Part of a small language model's weights: normalized queries and keys.
MLP neurons of a small language model. Each row is named by its layer, matrix (up: input weights) and neuron, and shows model dimensions 112-207. Each number is 128 + 32 x the weight over its row's rms, rounded and kept within 0 to 255. Numbers have three digits each.
Before each neuron's rows, "fires on" lists the tokens most often at its 100 highest values on Wikipedia text that the model never trained on.

fires on: " |", "e", "ord", "ma"
L2.up1568:179102156139163136174128148164137131057075073139151108117123138109109151131103069157135077124114092102119120170092164176124150156119125122147175152142104125137043130144100138184164176086157124085118146181180100164146141075111175159191095158085169092119164156111140097127130191141108080158

fires on: " ", "'", "--", " or", " and"
L2.up999:162115146158105204145159097100119116101132170170142123077182095048163137130056110086148081160096109160135134088136129174132140148098198111146114122173118066081108164062132152142127166163111170125114123097097161136171061178085130135106157116121097125125177089141136121121163137129115074098

fires on: "-", " two", " four", "s==", "s===", " three"
L2.up448:156133128151117097115150124169177109149126109110172116135153134105170135143046128105120132223124135090162102176072094189130125134083124108175074185086155159090058181121108148098108114157074129157107195135128131112160092082088122138042115137171187156097107085103132109107129122145142126104

fires on: " and", "\n", " or", " &"
L2.up1269:145057122110114172195104145129079152094143133150114166151103166118154115190186113110120182117114064145172156099121100157096053100102139084088177058161192150131101134130111135070168095183125167112149169161179148149123099105104078116138087109125163095127160108071185128139123095145122192147

fires on: " of", "ed", "s", "t", "er"
L2.up933:137110107169126135141111185159081160134123200093152174201111161143126138127132136104066226124168115136126145163178115134169094144133174150191100149124194085095141095103135139153108149092127156126100154144100076117089114103098079088132151131126066148122116123101140143109124095167131095149

fires on: "en", "ian", " Japanese", " African", " Russian"
L2.up327:046106117144107160108129105191203101160139144107159078168146078111071099150097108092139107140108122103127109146131136151122080137155139124123169135135116145131125143136066157134227098118154106138167104153085044098140168144147114120121156136120132185120148102073180194152103074149133114152

fires on: " and", " |", " first", ",", " or", "'s"
L2.up773:114119061122131085128133029063072086149145110061140174057118181135142062129187113081091177109132144118109126167138142133116113138138135112114129121133103089086086084091116141095142146124113142097069181147096099131159106136123123156126107073071110126119163069108125108106173122116075071124

fires on: " that", " —", " of", "y.", " -", " –"
L2.up884:096088093093109138122136131144147128111091112125127116106105217123045074149166128134144122142126189175171115140152164137124081077149154137111123091127160130096088143133138144097125112121129155113137196167066160130150094084176113148040083167061125080137135076108103105148178131140138109149

fires on: "s", "er", "ed", "ing", "es", "ings"
L2.up1453:114169114134130098161077104088103142091121189131124138139131097125193143156096112053135176138089127147072090144134077131159158094136156165146089145094087149114137107130136127098155106101107179161115121136127137130053102150170124064111159085135128140041107163111156105108123143167137084174

fires on: " of", ",", " V", " and", " an"
L2.up1391:125142099148115110126099075107136044192116136104154160140112128109114107165126062160079078053144090105120159170115127068140116157116158147144183104128123101070156122160111096104127157127147088124152119140135053138182185100135133118143126106126180121124108127144098132092116170096106168119

fires on: " with", " to", "\n", " |", " for"
L2.up802:095053082112174173162097127116110101077106130164101119070114084117123156142154122138082178135177157073073078163106139112134093103107145173090134117162144141086104150105111201129171109126138109112098109183099122112123106078152112106136117170106070180078106141051112152155129163122159101098

fires on: "es", " del", "e", "y", " 4:", "l"
L2.up1652:138148090127127150173109123144113076099172114130120179165120114126093094114112086143105154058169051137132102151125151117224122088134105129148102170103158060102095099115095106043127140156133088119175160152149163114179160098144096136133095094194157143115175154100129165103140112114110138088

fires on: " and", "at", "u"
L2.up1016:108107167101108101143112102093176121137132099141097137140109084162100077126132114137116119108136081093093104073131187193102169188168117158085128113159099115110147105109152146075096146107085109061116135117147097112141131172098131117186136158087130112129115125159122168110121118105101160153

fires on: "-", "and", " d'", "w", "-B"
L2.up1066:136139164118094107123156185135152104083084121135161073102166130096127148131144175115065090143115124181107089127180142110139125047178159128126096118121129158113076142108091139162085116100139161124077141110103137083079176132107168112128170130110150085122094163183143191098133169066160131156

fires on: " |"
L2.up1638:131148100153140103112134133134194139199125088101067085111131171122087139080178135104150103078104160138119141084127159088120152150083117167125149141121144132097157107175182206118157184150150144141098110139093097078154147142205137101133071150084197149126137154084098178106070190128109122142

fires on: " called", "ing"
L2.up382:113127140139128073069161150127160128123097156130142135117103080104106135087066160123169148116180132138142068101116164124099096160100112200132136103149116109111125160099159090059171169130147127128130106092135122126149177131119179168125085165149103135152155196153125113108142168104108108115

fires on: " |", " on"
L2.up1984:167084124118101106139132081131123100069097084162154100170157114149207167143116120147187065195116129126137103091085128109149123135117133113106173178149129164117102144166129157170155139142149104161097088130189120125126143097102157105076089114134124111084166137092108120115155167119111167185

fires on: "T", " a", " one", " 1", "ub"
L2.up499:127151119100133140103169185113051153108138042129088189108141131094042124142124145108160111127111177078131118178154115119133081103107148078127129147186135156122115101112125129115152188106124130055119152146115103160184086067205122080151141053147110092119112124204127093165156166076161142120

fires on: "y", "on", "ne", "j", "e"
L2.up1211:163103126108135134146111134153090134161112121125105103111102100151117211143108145134150130069106106145136153118157138110163109109126132157111129096117086103093074100061121161138135128141160082097156209170143123130124148088113109098170102120105155134145195156116135095102151091087107107112

fires on: "\n", "ist", "or", "ier"
L2.up155:155141131102134053081117167113177127089088184118107152100116109150136135100112152230167150163149115224169162152136080127161138099091113108158105091141132105122133159138139164126128132156165055127102149101139162117142112108108134131124120096118146086110090168109080099138118121128169110121

fires on: "th", "s", "m", "'", "'s", " –"
L2.up569:104155126111091147172114089165209133135134161143121093055143186167085146068161118072093145126145091096168095120173158114145135129050104162131076101194157072094053160103146148137168152184130142066097139105071083120114113137130118122136142136159138118144096182107127151144129106185152117111

fires on: " |", ":"
L2.up172:093105086087162150152120079099191150207128113095141138099162143166121139104109115145106162144151162101100142186119144137198093126096149086142075064158172161103177136127126160118094143144108120148080143158135160143175134133187145133123202122116119178092092167078125137137115081170135117127

fires on: "z", " have", " has", "^{‡}", "ic", " had"
L2.up624:100066105133106176149115135159107113120069133144159080116097124154126132120068127108051135086152089089070085094100070224084157093161159089152139129162118120175128137199093101155174120144090084090095135089143087127096127134120113130101105157131166152128147147163081121138078104164090137152

fires on: "-", "art", " million"
L2.up637:134145160141127100108160144136221133096108112097114130156098120110085146119068085124111125149138143178148108056152167221062140057142141118094109073159203125139075161140138149148118157098171172105114109184118134132137125167180091134131090173106095107108103119132080097131131208103135165154

fires on: " –", "t", "f", "s", " Air"
L2.up792:069080082108075137134116103121144181147187149094106084124111083135108120142108115104143164132143190145199166098134129129129068164063108134129032115196115155187059152144188143153142143122109173139161136146121085148093131122135137110117129113068157133071099130144079153157155104099188156114

fires on: " and", "al", " (N", "ol", " can"
L2.up1604:167141129143070102140120152166219141134189145079110154167113131150153154109123083126136177138138139103160169126203132123124145225158114148108144160156154124103069155154133135145133154128178205128106152172089064145139066080145132180147172187177125188158137113102185115137147113073161075144

fires on: "-", "/", " for", "-A"
L2.up107:116096132120140181170114185135208066100128072093163092133088096118095131155150143088160140099080109099107111141148109080168111067128163114086165081118184170150093116097172093147194108123162171146082121155138125093177204098149079084121131184089100075092090128102123099149153157179091157117

fires on: " |", " after", " in"
L2.up1966:152169152130143157109104156110143114114116101120136179160163079131128126134130143075169110176118128103143052121109115143129133134165168135138182138092134176040103124121118122166099156207171117167171095142161096077127217111092111119143100115139126115143152126187092056131165137075124116056

fires on: "'s", " and", " |", " the", "'"
L2.up1388:143115182091078104189158121134060106143092171143131127109195121118113130129060135093128127113105100130175184105128065117102103132090142103096140079186057099166129106068185168101101169188113123129136072092165163114105091097123149110117152226065174136112163115144142115131093104103186107126

fires on: "i", "ak", "al", "ir", "il", "y"
L2.up853:106144116093086079191205107092131119091114134135149167125106110099088181157169156100074135132129186133082174139161156117127125138087166126113197098138165073103079179091156073095134102111105108118149168108115186111162103145125133112167107157154131122172145132077176101131139074138159114136

fires on: " |", " 0", "\n", " 2", " out"
L2.up287:146118163111099109119145129097146085137140128098145128167188109137077190111054144159144141091124152171127139124153118081081118113135169127112163120130131114127015110088103108141103160188125135085149102084168137120103200204124143101117097108130134107137140159145139082043168148128175126087

fires on: " of", "at", " to", "emb", " and", "am"
L2.up205:172096102116124093138186085143153194070139086102111210115145138055061104116165119125090124065150113070052155143148138217126103147119102166089112127141143103102132121121113125075140168087110101141116148130174159141155179129151136135215133091122169131115070100179153105143101147120139107180

fires on: " |", "i", "ing", ".1", "al", "l"
L2.up678:135167208117142109131125160076157068101102131121086175093112126081111124147058074089154160142106111142135202080173100092101075163103114136173146086142211094098104109115112152074071171117128131150112169146115152132162113108158076093134123110126145143144092101132117188061112179122161154162

fires on: "ce", " L", "ation", "an", "ion", "it"
L2.up902:127135126164083126111133120133110136177168094096152187166095098129143104125115156080195112104135119160093160144204182128141142071156121157118159133117127153143145113190088083153151155160098095101140119132144125107133147112143134097175138135121127154046155045138146147142100160159075145165

fires on: "-", " to", " $", " Mike", " and", " Mark"
L2.up367:083071055106155111118157099095135126178142176151113096098170129146103127145058079100172120085126188129092100070095144122131125164163131137113106152114161139148089169178120100095105096099132156109104132097121122096142112105064114150136106128083147085127129105101123102163074193148159084086

fires on: "'s", "/", " and", " &", " of"
L2.up415:141161120157126162170125100130107132133100156159179147109090209151102117148122164081086130118158082124183072114210119075131112141083141159125119094118132156100102145123152133084167130183151094133164130169159119126130176139165151138180142089120150091079112164130140087139143114168160091153

fires on: " of", "ing", " for", " Length", " Ref.", "ating"
L2.up93:113151103094140123164156171144180176088148159169133104130072117169155112065112131111116148097161117115116129100132168073129107056133073165153125167215132077109105042083156137124121122128173136236120102118176102052155092144181097122089089116225109104124167133146097139144123153115111104130

fires on: "z", "or", "l", "i", "b", "j"
L2.up848:117163115146154187144093122111146139089173109097120091112121110081069129170080156161209173138140147077125101098123152140149135128132135123116096117110150115119168085130127146085136117112113094097140179164059165114132128153149088091211099105089131141140127113111151142122114161143110150129

fires on: " also", " still", " while", " already", " always"
L2.up732:171117150080138194124078117089077126135197102176170116119106171127117158129154149153111149093112124172091150114175157151107116147121159115139099122152132116144126117139118145166119063116114085082115121057110108117187158188160094071163080138137101101058172151113164125121122155082163101115

fires on: " |", " team", "en", "ot"
L2.up880:060089103143133138123187131089153171183130101108146099142098121169121139201135155138081083160094153101056041110132164151149120101138105166144194176091123082073149108197088161086131118154123199143102135110125108092184127101143115114124084080153177147113098117160094153129110160104100190141

fires on: " ===", "==", "s==", "===", "s===", " =="
L2.up873:173108149167121164139180123139114107122065097125107152106116209092110093188128054134140140149096111070180133128133109136157130103152131117141166158095181134130110162096161076132112071100090137174178093112121144165129117138130104126100168114091116141071115108112096095108123188143102118117

fires on: "al", " out", " and", " to", "z", "ier"
L2.up288:139077091144109102136191133150141155147131168105100137098098126144126147163099039114220161192160199090088038081126136102195131116117092099111119161122110181117106087116113088095160103104095154126131160177072056089158164107136144133132185153157149137160079135095114054114112095132141094077

fires on: " of", "rom", " "
L2.up1923:136112112138110169053088135114120115120204134122157096084150222129096095144107124168147126175131176134100124133109141130098125076213181100126167071137137121113104140158126129116121090085125177202106116100137136155136150093113132099136085126184108091121154143097105072092113141098126137124

fires on: " H", "r", "F", " one"
L2.up275:164151196131120088131139089127173109146112120180182116158152181156147164139094105144123103160116130087143134153152112178106088040129156136155139154166135161148127158080165135043115115128094150084057129097114069098211120086168166155114117113079110126107167159092114120063144156123131068134

fires on: "\n", " of", "á", "ate", "omm"
L2.up1398:128127134110114185128093149110144131144147114080137136149128129191079167095131138105135114195109161143125107146132080112140104148167154103164125077111090141089100158136155128196162165107152168121106112113103130163161111077117130174120081174082106128099134090105088087164164136141146105131

fires on: "'s", " have", " my", " her", "’s", " his"
L2.up1711:146124150149043088137165183135176078142091173130086143142051180154101106135102118089134143112146093176095126157158112140078129123115098135065160133137101173106128171110083159173161144117121090144154134101141157103169142171168110104147071147149195119150090141142136113179131132135114148147